MLP neurons of a small language model. Each row is named by its layer, matrix (gate and up: input weights) and neuron, and shows model dimensions 160-319. Each number is 500 + 25 x the weight over its row's rms, rounded and kept within 0 to 999. Numbers have three digits each. A neuron's up and down rows have the sign that makes its largest values positive.
A block is one neuron, or neurons of one layer that tend to fire together. After each block is what it responds to, as a language model described it from the Wikipedia text at the highest values.

L8.gate216:472477513505526467512493497514489498493472468526471508544544553524505509470503533478519530486507512514519486501478503538479497476517494489483504506492551475474463493484520533492470479496506499459483497484529559474487511490480453499474494532506462494523487451459484467526467495521533514518494481525506493525491445522496488491501468492551526515488505583515495535480479536496499504477545521542485505474503511503541519488531474504496529531468484485480464480507467537484506520471488526
L8.up216:511466537487501503521496506483534483512444485518476490512509490480488463530545513514482552507525456516504473521510494521520493444479473493524508487496489477470463470514520495475537455480507504504490529532478602474517506472534512522499491491490525577531540519519496484526501518503523537497437484512497470442485521527456463544484523501503466521471520477502467495545530483559500548505528485504444500515463517516504458546502474500499505531500507517499493523453513518485525510520529527
L8.gate226:528561483504509495471477538454497516505460511490475525506491518467495537545504492470518527509461479492505506526480521514554510488505541513464511513446476472476522470507521468503505555473474512490475525493507550551509509512489490517539541499506506537501514519502470491494464492498547513506527487510481496504467498529491523505546511492522509501522490519499544476483518529551472526505510513523488527501475501501490447488530485500492486475536500500509503479477515455535516523525497491
L8.up226:493520466533520462512456541497500482501548509521496520454504546470474496510505516527518476499514503509525458500526490505495524542526562495487462501464477474518509521523533504502531510525503487464523543490499515551472469487451507477523493480495516480525523479456485481503453497497502503481527515526474506490449443528507502489542506483476469504488495506538483483513522493490466527509517515480504491465526463515491492529523524510454464513481512503520507483486562469481508479488488502
L8.gate338:506528496532480485502453522473461546494492535542560482525519530470503514517532514472487518534503541535518510521491460460497555487540512487443481490507507512465485512469507504515502504500525525527479519531455546469487480502492501458508534519530495519473504427504491510517510490496474489490533510538500510487494464486499458500512505481503534495484545476501504544503506485490466504524499513499550526516498516493499509519488493500512503478530490482476509544471455465484492498502485474
L8.up338:520465494542466531487496483523475507450464499522500458525555498491496511518478552450494515476485459494493463480482500467518525497496522494488551463498486499477509469494476532508511463498529450487515581529531491480509494522540501478495521548497502491518506487484494519502491474492475489433517471506532475464528499518477509514421492492484509470514534482508483496498495456531546489517539526485492499485494490516465468490487493492510492482501513489498502467499468511510451511501474561
L8.gate455:520505478459515533476489494525503473493528491557502510536520484499514457508525515532534539529507484475475488487508523464511486526529520450530529536475509507521518510495458480461493494515464504498495454495511492492511486455503484475518461502524522491520482454482497454481497519511509509536493477502512535500488504475507520532499564486504528520507482513477486516517534520516508462513513496439483480497490462524470510470504453531466520474510496533538509497451533501529522508538505523
L8.up455:513492499476505510522518486499525463499463478497499467461548487481473453477559494522521497551508499489531487508515503520528520548520489478524550521518503517528524492511520504506495494533459537476551496544540484518530489491500449477520502474555497489523531459515510538493509515498492533520467489542518526509507495489491507472520536471497491484509514538479492540481521537528544492560503486501530516528529509519539471523519498494509515517473508474514482477494520492458533509515510476
L8.gate633:471515490481461479458501515474490474492492475522531455513503493506518496530496461484486495542520484496526518492517530480537493515528519474481483517473485490485508492481491518571510473472484494459532532523493495507494535475497527470527519478510513510514514492510485532518533500521508483526512498528516442495510503471497515511495470478472515529502473548520522466515460472466522579486525529495448496515496498487507459520541506506439515473463538476468496515497516522495524506511493478
L8.up633:537466527497572519477450499496477430481478537466506484507474484475494441515524541540547512518516492517491463515495458495492511516528488535460497523480487476492499507543509526470490488522509511471517468475543478450527481512541504496504490489483481505502487461516489467505506488553491513495450496494557521493475462442484496451488519497503513514484481523512497546491476487512525480511476536471478510542503530474499538480468478481469505517455431539500502510483453518509481542466459507
L8.gate634:538511511476483525451464447472493522484487478539501436506541514464497536510490477532522510509534525531469443524490478464498509514518491485493488523528477508465541521449522540462503501500487518489520502548454491521513537497521499473506509486517543478516539476528530488485492469482508500506542507523563533552477535505520489503472492513536487487455513476541507518509517485502487515455512507486491527518520510490502469489527478479485520481549513475491490495498499528525487517442476498
L8.up634:455479472507532489512506494512474476488481484481478502490496464540487529498488499504485509511481521528474480499481503518495481484505473486477481450516498544537503502495505544486512535487507529530473486498499516520538521465469516454545487492521518468542472503484476463507522484487481464537521528489511476515477497486458537505513571495504546500523497488527501477488522507457490453524531538499488514531521464501485484508541487476481476490476444543462475522519518514543551488505470493
L8.gate681:474529501528506487500527509506518513493446524525514481537544467536493453466482512487521535524485479489552487488516490496513476479542541489497542477506548491541504510491484497508521496511475534505506533498530471513507493498491484504510522486538474520518504455481471497526503496470515470464529501529522482519493559513500551527507473477466503450529518506518452494513504483484486484534564491507507491498552499503529495482527484501480515456524464514479473520455506551520504492466535546
L8.up681:478507498492454469506542496534471527501486507505506488503488476510491504492510492505480498548483512523512499524539496572512499498520526454509525509515493526484509492513437523511551496511458555465504519521526534535508485495474499512518521505464525485534525441526464536526503463472502478485490465554507481511511499494496528510515497526512506507508511499537489572470487472507515488532492532498513504528535536519488530488521507471476506480491470502533500481479496535490500502513474489
L8.gate824:492526505491509496476485542521449516454514463512487457531534498492475499457488517529412520498505495520453499489547498486484498500506499551474479542520491516477490544492489458486506553507490473505446507499508505498508525517510504524507537483485492443526492502480516486487517511513511508526487500525508466522477508505480502495519460490500508477497486526477473504496470484452490458547522532486504508504499529481477519526487525477502498476526493510520457513520473465514472533531506533
L8.up824:512522522516493523524461500518522519481537458500465500503534482487485520463527484514489496472557507442493488478519494477484492509554521517480494516518504497474494510491489505461491502500472521482513514551502502481470516475496508513475510523488508500528498510481502531516480488483477508512430499493497523514512472511518454498511426487539518517518526498531518508452494447500542478505480518497494470481496510454502494459517507522456494465508557486536481488527496488498480479497464528
Description: Periods after a single capital initial or abbreviation inside names, such as J. Erik, The A.V. Club, U.S.; also table pipes after party names (Labour |).

L9.gate336:467503465529474528556562474450504516456505487484511456512472524525486516478477503545481527543530518498480523512490515483529511511493483516507514530498519500503485484432515502455495542512469527504556466512533514473530516495495493507532506520494489478500528483491474487489484483521523477503513501512531485482475513476441505525512501467489493504490485481513524450516480513494492507561478530521496517501540482535488500481543499494477525489514479514481462492471519498525492488505474488
L9.up336:471520491493473513518526467454464533437506472541477509494509492480505526514470467516478526517493504525446489509504518532537525533502508507462500524502522558514508474508492562454523554476528521510536453493459497495467512543453519519558497505495469468511478529507495499469489467545511460501508520486493534471501492480475509512520522477476519474501473484530537475512479499510475483545478527498514520485534468506464494481539505475463526453487496544504453488463508474507513477498456457
Description: Last word-piece of a genus name just before the species epithet in binomials (Platycer-ium, Micru-rus, Zon-aria, M.); also table pipes after numbers.

L9.gate416:537492487471513468499487529538475501517513526498485491526485558478497488484534496509490502510518473482493469510503479516484502525493512513487517531517486498479526474492494468483485523505470525477456556521492510514482471500483529488504474525503554559495475555469489467462534527547472497526543473543498524525476494445484496481472414519503515494490476531483465499536477487528502480446479509491499526490503507518524506496513477522491497489497489474511462545485510521516556488478499478
L9.up416:484451487500475470516462508466538497502460470494481510475512536448533496435523460504492540532482537496517554520506528488524507460489464455489497524521487467511507493501485545509474500525509481519485546432499479531549485517485492509487534511462508494502543493493514472497474553547508520483472502458502523490521515520525526487523517515503519492490484521495493461561489517486491511531526432464507524485478468503454478495499498489533504482485492482466482488536462533545524497487520476
Description: Adjectives of degree or importance, often their final word piece, after "a" or "the", e.g. great, key, excellent, considerable, defining; also stray table-cell tokens.

L8.gate23:475478537502464497472500502513515536499481480484509476479492516478465478478530484436463478504471508497491480516514518498471459488509491485502507531456445483449506490493515469505450489509512498537491472544466481547516504537483482509519494501444523512530496483487539487499474485522507515521518483539492518483497488437503493556471494500475551517499492504501550503478496486488510507529499484433488494471539457467528455518500511454492490499465501485467481549483550525484530478492501512
L8.up23:453532489484523547447492467501523465493493505502474481545498562464472496498469466479479501500526475501521494468484515510491479511460545488530460500473529441535498491532498518487475517447535514504490518513480437525448513503562521491483535511495522495548481481520486513492494509479549529510485555466513493518464548544509480495508442475516492444501510463455499507480505467505496535470514500540522535505466489550468517487477490492487539483495479508474530497532477518517486474487466493
L8.gate65:487502490512501442510448495480461501498489512530484474529512560464498449495498501475519532499466515472493502508484486519515513524542481471513471526507446478499512467541514517488471511472465516511491510520472490494477497544516489515523533481512504527478457510477508512531490519513490551502545517507449448504465495530497498587492523511499481487520473513473493484472518491477479503540502451527496533512461517478480516513504489533461482535503505517511502483508500524477520509495526508
L8.up65:487523500527486461497464498470476539506539507466476524462496461499491510511468459527494536548496500491482501513499509515485496459473524507492490516510458491479485484475495534479508486537555505520493549475455483508466513571506465509474514512497460512496516506464490500489495524516554533446523463491537497475494461520546523512488515483525500504486493446500515525524484535501516543443501487478517482478496531494518485480474505532498524527495495542471474429480459520492520531542497499
L8.gate179:521481517502495543468482512459496510518451499487465483509464505503542490536456539510462498533519486492495503467509493502527515477548505510479538497529508522504507500537503510485483471514489523515484479467521568483494529502513494501518532503511450547484579488490493507489482491502476501530528484524493514497492492457511468551555468513493508474506518492517507513527525504505475467508496521436486507501493487466503500468539515466474511481490525500469501536470494532508487504487491458
L8.up179:507532495475492516472518496424524504490507481491479486504512524514476468492481511498528503530461468464445528497528492517519538483508464463513537458522482484458464512515528507521524475461532526498438510488549497510517496493503479473538583517522478529462526504503551462495532471485518490494518487508534509494516489466515508555509518475502514500488503486489546527541481516495488526516501508483475537530505448431493473464498503432486525489496548470480551493502533506500503524497517472
L8.gate360:516521515519500515483447455526454513474521463518527462491496464491464518513560522482520517478523472475520499472479530500472462524532533474486497513512476468494486507530527499496517466540456522518456459474477508480515501504528462513496511482519537472502481526486526413468477509482447468502487502512486537491519487463516502519492470497502562510500501475491472477493505490505528502488522490522487518468436445531511466487509507472518490494510472493501461468502491538519476491523497490
L8.up360:458517471480526543557490535545502515495491508483487525471515566482514469478466514508509524542519538519432475497497493493448527449485485517485516474485489487499483463496479525476492480517498502558479543469506506489431485465502515521476532468503514503474517496480462500521501502485505501524505523501458505505441491525474452505489503543498488500503521540518517482479516503483500501519512480480452567489498516496483530469520510512483485522527502539488519528478467506524461469521521490
L8.gate371:490504477488515521494509471503530492501508469504469508507495513480500482482455480510508480508478503515484490515483494531494491501521519469505520508481473532489534492530542522486501524479515482519493484485499493540476464521496529497557545484492508501474509538464557514473508555499497544503559509515484533497508488482557528510530565537481485464530486486509512465525512518541459503487502476462535486506424483462499525441502523491509538500488542492552503467494480513517532523491520558
L8.up371:498466498453510512523537461486450521514547486508484516486494529520502469498497520501489500486455508464499462516492453484507505481447494521483557482477547523467489486515480509467498511478483461506468521464513485536475482526498515487495523500508461524535535524492473542542495504521488560527477462472516535464563498504495523528455475556520478494520504493514487486540526524500493523564497512514498476498529518504580520489499490527458464507511487481497535501514479499529511517506547579
L8.gate444:464502491515472509483452506491483507523489512461535528529546461482522474516470468490505506487505552486543491496480459523484478529491528491531530526491454478487490489488515482495444500549487502502506482461495488474519497531468499502488505476547523472490484515450480470470465531461477485516500531487502448494498471520480476487504487503492511526470507518470502505472487478496510535501552511531504511510518534458557481467534502488504511485442493507478460489490508477475488495493479540
L8.up444:513499467524488540489468520525494498487477511481518490493510499483554462464514479522497561580546505510494486491456529510523524498518506517486475463471499487490515529523504500537511482482492534480488471496488489525505505465504531468505520525505479508500494520493514490464485467518502524525474502511517542549533512503537489511479495514501490497493474477461513505485469495506509535494537481513536509521462461507532478463477495510544528495489516467467491469484552456460516537507535475
L8.gate456:487515472518467476455468437468500545502456513542524495518529507509537516442500480501471509488498515479509535495471487517502520527534473488500502470496535494486513494495527497457493530499472496500524547439509495536487466536462500499528535465552532523495480508519524460496483552451472482511461538503468474501499515499542506502493499528483496489511520498531523504503488529479455490499521480508516555508513445494504498430499486516496504515478492488503502489489511510506550526492527510
L8.up456:500504444483488480479481484498483539566455497524473511522558492538521485539527469511490536539474482501498497503479532509494535486493463438483512534495528488517475475502551557521483478490516514492505490465480499470449478502502480542505528505482505522478510570477478507471500505475522514500465500507526497502462530488510509531492486479451497478483497525526517541502490519458503529487551504479468528450498462469452502489497476493494503525448528512516486492510536488498495469447538481
L8.gate525:486538521528486514473532480477455497494509505472471509534472524529485514465497516524510480504530505531524526491487499464517513486544459483490479464487518528489509452480508544482458478502420486505520545486507489538461493483502518513539524512499502504514509473521503490472529516508449473508505525531486553475513505469473471487477502570494527480549521527493538523475516530472503524516467497482523511504510488441530465485514476511490483525516475522475455525514461512479500451521543509
L8.up525:491464495487481516447482463523515483508494513487513503459507493491510493486487484507493510487526453509534517492503519512476521497568473457507458509490468511518458513505539502478478479533513501553485497510501478524483484494451485502499544503549473517519467491458509500485456500514529513500523482537479527516521562536516481516480457516510489494507483504528510505517467511490487536510497472496490488534528508473500517470432470448515454535523468473472462484530465499494476521478498566
Description: Final pieces of adjectives and passive participles after is, a, very, more, most, e.g. "is inform-ed", "very long", "most common".

L5.gate0:479489488495520477480469476519478519495516495511459459561460483524478498501507537465515478512454528510483467540473537433506514495488506474501484490491485510470510503505442497491520516475526532505513458535486506511499518557462527479539511497464509531512531508525423553534476540465534469528516477489512487474514505489479512515484520488476478507495481486523530508498475520521504488541497481498485504504501517459515479502519523516498543458489532516517495492524528487488509510503506542
L5.up0:496493496457481463523445495450474515464534500485502490477484518521504472522522497511502455523495533535516519527473508519525464485517537507522534475517542506487487451447488546538502509514518467475539527501547491520446544545526466466526518551507517508536522489538488517537486467463491509526439519466515485506509503559487511514471534507492534500533522491526487531491490481462505532506520505511464471512503491483468502518505522499490565512482477514523544491472494489518449487514474501
L5.gate124:484511459513490559547493501540527499505466482512477475499489507525541498496524524523526451519519474471505487499465482486553472500512530490488554517457546512502459530502474498479480497480493489504500550525495491448501497513507496526529545491486502521531531477503491491515495510513433489490495500462515485528504511480470473535512492482521520421535520454532478469460503479505513504475507499516489485493467496463502542531492492502495498496530506500501535504453494535465517505504481517
L5.up124:521526485504494527528495519529505507473497461470541477508510508486490438506478493512560518543526477479485544500485478451492479494521501481471547511481489516471527488542467511476483499512516430500515503515471474509479482513513485536500518529517486497511477509522482488521455505474536499482512536565477508552486457461491483544510491528466495518518505448547495490514508484528462479492486450472489536491473466511525511482536486521511451487497510512506469490460511474536513510489437480
L5.gate243:481514528494497521484506508506497509544508484564464499474511540543498451461559521531531507520463490475557499482498508529491488511494488475471467525515501508531498497489511510493456506526475420534503495501462473510517500500530482559484511495489493536485499509509533510490532544540499502468459453489505504551473499469482501576520444462477518475493491501495471453498499505469509496460525503505501502494501488490517511454448507526518551510481442499495518483452558467489514495495502501
L5.up243:503478488484472478536523474512551524523454494474493488488471491526453480458512521501483474508515492507509452442525514489497500497502497508510521527504525513485504496512540506513469519517486487490516486506465466513519510525449548548473462473546544537514532519514517499498529527497526470483503506467489472482507535496504501492495513517462508507489497478533525482471489467484481488515518509519482525483501530474542470423440537495483501543484486492525513517521495492500526515537481500
L5.gate468:451464489516530513534511492478473520502513493481517543499488505513516503502480491516521497492488550461479484489506517556453504465491470494485509495499503533483512469494496496532497504513487496484502497493477489536509490503519538501513489546506491521475513488485488486471469485477491486566497470476520510516480509495467465482531521571475506479499475561552580517519494504488492528497549510511485475486490494473492514522484501496514488548504540506475494478510544488476475511468481514
L5.up468:504506512481523525519542518489460500502469508503555502545484520496514484526529502552505499504470493501518467516503498545528449487520514547508536527459485491460504479488486510535483528495495480497549515490547520516513462522451512487466541482488482505512526502530504544517508521529518504509465464471503513510490485523489511497473491481499471472540497535545508526508474560512483485505470501464468526489535475474534496517502473434460555488500478535527488515494515501530477480482483487
L5.gate481:533537438526513477502480506534517488480485515486506512489506467498454465525529481523497559484513475506516530512499531509484496506460498489463496517489509507484499502474548518489475484510531499504431488502513435483474511538478478524510499479503504521480511484492521487477516521538494483514533513553489475537476539495505508528495453502492526512505541483465469464513530516498565533527507513519502490539502474584543499527529548520468512522497488513455476512491454516475530492545515507
L5.up481:577525499462517498512501514456477476516565493492508511473503504540491482522483561493510459528481465523481511568455534521465523470511530531520473514494524525520516509480488512495537559509502478535490544487513535506528486478515533492494481494519486496486508452438505512478522490557538520535503505521467502522464513482521520524500495522484470517499504513519513545501523528513495463490505461475486497552519484472504471495491462504511534512445505504534514513490475454530505470524489507
L5.gate691:480452474510452517516507493503502561497502490507516474524513497499492490532500485484494480453483524501479474500513486515526518534523506487472485525460485502538524495458512527544532485541503504500507489480496485533511533530525501464512511523492529535519526503520482490517475535485529521500501442478510520444523515465457498501507523472521498474507479469490472473500535564544492500526475456519507509524502452530491497515502529481528529499513488508530539535516524530510507501483543480
L5.up691:497479512527487530506495491493503492454493516490483504488515501478468473496520504469490517518497520469481503506471477527475470499507475501496497521534535442550532510511481505526520537526483504439524464502538518516448492456497519452520496488506460473496550487472447525478531466483509523494516494464512522504487505486486474462478523512485528441493462478490500485476511498475497480556475525494503506454475449486478504492535514446474534529516491459461555478521508511472493508512487504
L5.gate742:483529495559479514521504504506518512504495500522462469500496492524517514497491473538493505512520501507469474522517548554474535500454512441525479518506510491496492525505464487493529523499507499464514496524526536494487506502468524517474526492539509524490516481514480512488538492475511462502456480504460510475465470544452519539489491461474460462523513527549480515500505546497500522493511500461487488498446475499499542464475442531469508456507470469491521479499515489513501501492479496
L5.up742:501492507529496456491507504483466488482514510527478537512513487523530478495520503516506490465493530546479506480545558510478530479504534469513511528464502512525483478519502504466497467530536489508475494530504480481521513508493506497512505481520488501518517544513465477486526514550554524509491507478519478519531474514515516532505483480471417514480481499523476534528473547544534533505474511455517479502461440489553558451509468518502498528523509500479524471473522523466462504501478527
L5.gate823:506549498487484504487502530480447448483521510464457519482538484534476463511474490513476540523485510518455501509477507545514486485556456466492509507518521549542556474506500511521482497494503504506523494447502503535489523475525468487512506522521501533516550503530495477465524487516501514480494470524465492519520503477502510519475480496495457476503494501533511539474448532499450518477491493499506524508471509504494472483504521507455486505535472499502497464476543486516494530549522524
L5.up823:524512466524543530510510501503507469483511532473497456508502478455486472506485521492471504500537519497516500481497477455519487493488556506497506527498544522474465480516443522509454514452541529471562516479506474430535471499490514477495588454503494488513486497508537460478491502522468531496508493530484468553469472545516516497507481515530490487488461509498514512496456491520537518510462522499477500535526522509492480504487473516491500485470512480530503543498508502523493452518501528
Description: The period after a single capital initial in names, such as Michael E. and James F., or abbreviated genera (A. dumerili); also mid-word suffix pieces like Russ-ian, commun-ist, mon-ster.

L5.gate49:512480495495530488501490558522508532503493499490486549463466567515521508439521499545522516493507483514452529513536441484477431475493473506481481508474513547498485504532486514538505466488546543518437535490500514545499491509523509530517504506527488539459476508535513525460484507504492455443495509513512504535527477518515513528496528509527479477508462464457492518509475471469496518494521507493531521492497517521468475475477476470484527538500500499524485477511502511481544496520498521
L5.up49:509434484487529463494486486507509555523519453520479512508504527443503500480547539524502447504534514507519523511509464511496493513518483484500531501521538484510504484520519532521494500448486490514487513473537493514481510509527496500488533453488452529496496457490533504474542502541512552464484537496489482525470508535490527550526554493461482516503479494517470487490531495492487513546511503525472539466510489466499536465497487490514504516435524542519505488489525507444485486499447500
L5.gate231:499489492497477490452477474504488539525496512496486517449467532483471527502525516500504495487492560448467507524484473489491518476465489501516464527467477478447530474525486492482496524483498503519524560448491486501508552498491493495481506545494519529485474552536479507499510513529514516429551475487494477490519488472516513496497500522454519507500501539489487534481537524458500520500539488487464541476529478483502508474530463519495464499501499501494466552505476547475512467520505517
L5.up231:521480542468546462524539499496496510512461531518517543517474474527522488492506531510510450503464529529520483475489474490485462485537484519492443546516520482483510510520509467496481482465481530532519576504513482534455502472542515530488490522482500481504452502456513499501512503522487484503541472490461448517486500497502504526505529512487476476512471527524500522465483523488527527466483495511490524496486525479483510520515472520489460527523504517476478506540505503512483494472520524
L5.gate452:490537449469481441460494473452508515507493483536516499524526523487472428535506489482514544513525498482481455521497507500451519507487492521535493510481521486507504489526468515505495508474491521504504566519498507510544480552497480484494457487498524500479485483481542509471536541496505493460539514516483516528504466497530500492486468531508473523470491524481550494521463487552521488507455479512535490487531495534511494516553553511501534547511491497484502487496529571506508499480486468
L5.up452:505486516530463517487531511469538490512460494543486518502479510473479496558471496507467529518520471521521481498487451543482510533517496495488425477517512487517491494530506501516501531497487461491472534510501529510490482486504503498505505501498491517495533438505492522511509522517486510491558487555487501523479488495543524528479493487533514516521524494500519535483508482528509555531501473544465502486487492472423515545510489533496497516462529437495514517507493483515503483498514494
L5.gate458:523499490506501511544460507502463530545474494494473478473519456500505469490498525485507512500469499524537507464514471506513517509524498525518484508528499472496483495554509534470437484477487526504509516473518446496500517499486493476450491533542520513495503554476473485485512473550486493472527479526486479516501482495523520511488510476451504470480505576484514497450471488469500514493535531489520496531486509469480511454444504519485487534490482489503485553484487506513541531500536468
L5.up458:534483542504530475498470494502496498550485520481455506510460462526478479497538501523510513496497518480536506491523502497459479481462490466512484489481513463522493500498518471502490504490478537477493518481527519488505504476464480549454498539510526521506540496500477484470518459512512520543496529593472482490544503512472522482470522504469521522447487513485452490484523495506511516483526483450497494509488480499495520469482473522512522511538479495497500503476509488537532536508496448
L5.gate500:553530563494458502493472522492486533507497549471510475493511505523504513532547501503524470502493481491493530502521511474513477492543528518505488474516510491468498477464500518491484505482505504506497512488494545510509471489499503524494461471492504519483480500481513478462480499485464535542504536491481519513539502454534487489514481501510452531488511510468430499484493461487510523535543511536523468505519496470552507503438496537468478520485555482485525475499497508499488489518523539
L5.up500:480491543515525454486509487508482487502512487514454533497525510458506506457536481497536485556497528522525529503460485512487522470530469527493492486502509535499519493497432517526504498505492507537488497484484488570495511516521521477485527493499488492513499506468556490472560517531537508530479511493490501504492532512516535519520525471501501552516509565529491489477506487459453480535497525510535482465521506499532514546488501511487504537537480518533464469506480485520531494520508522
L5.gate648:501547533477476502543479532477530493498523515473474490504569533500529487489490493478500505548502512505536515493540500504484497454462483504400505538502520486489501484514498516504512473504501508488508537485537479524464480525480546533476490485498478532502486495480527479469566538510462471494522528504479482510512560462515502525485479496509521527496506487511502508534478484497515496527507521477503479522489486509498492487507485467491513527520519481492464534486427482516463486518493455
L5.up648:516537452546469474509521488464536484516530498562507494514484523538542498518534516489532497504479487479512511504469484497474487482515502474527506525539485492493510514511572495473458503493452493535470515510524523515509460480520497510503484442538490511476474547535481527491500483568479541500461479505490526547528480501515501492499482494466455500493496545482470427503501484454478487544500488519438499454467538493515485482464526477513496528488464472495510505533512497482519463531533477
L5.gate739:487497534491486424490492492469507518523496502496492519541489532521517459474462467483516464529499474493521497480470506527566519486498541471471527501495506518506497501531492574476479490482511526466494511489497506484501524508494505532483463488544497517498461500515490501472502556490494527517483542474496494534554511450491495537508502484541501559505486543527471529537513479506523471520458505480453508516536525488493532520482494512475465478491478480483495536477478494506467489501468502
L5.up739:524515527547479476492533502502491532494494477534512467523519502492455503529470504515519519492503484489557485538503498509503471500503469497536476513521493514513485498516511513505481510473497477497475511497520509502488504537512468502473547488478496511490474519467506516526495441522505531448511524479504505506483479498484482524539511496523496517487483518488535522475533467480528485568508531531458504500451502454483489542521502484509521498525532461489503479508493466529490546562524485
L5.gate792:501500544503495536488474541505512523503480505479511448523483523536487485489491523517503501509498524492454518490515483497506483460534493493455481486466503546511482500571542534512479490485500535481539478510476518514493496514492497489502533548474477539489531482463518467494496522492477553474512433480491479533516485540477477523511511514533506461521472509522468516477523498480544515450535516512493522492490481462499491506475538522515502461490512486516473500496490504499500509525465511
L5.up792:509551482485512517452506494505497484505501496456494530506489476488453479514504481467514478465512475474472543539534546499495489468481476516511515531507477452519492499488522539477511496485483509553478496478490466523478481532472496491522478538520541487457488494461488487486533524485497499510513497510498482477457482501521506521475519477465530533513485454449525523523470470512531512481519528489487539513526491515495521483522456440490499519496546489506477488559468496499515485473510451
Description: Second pieces that finish a word split into tokens, often sentence-initial (The+ir, The+se, H+er) or suffixes like gross+ing, health+y, metropoli+tan.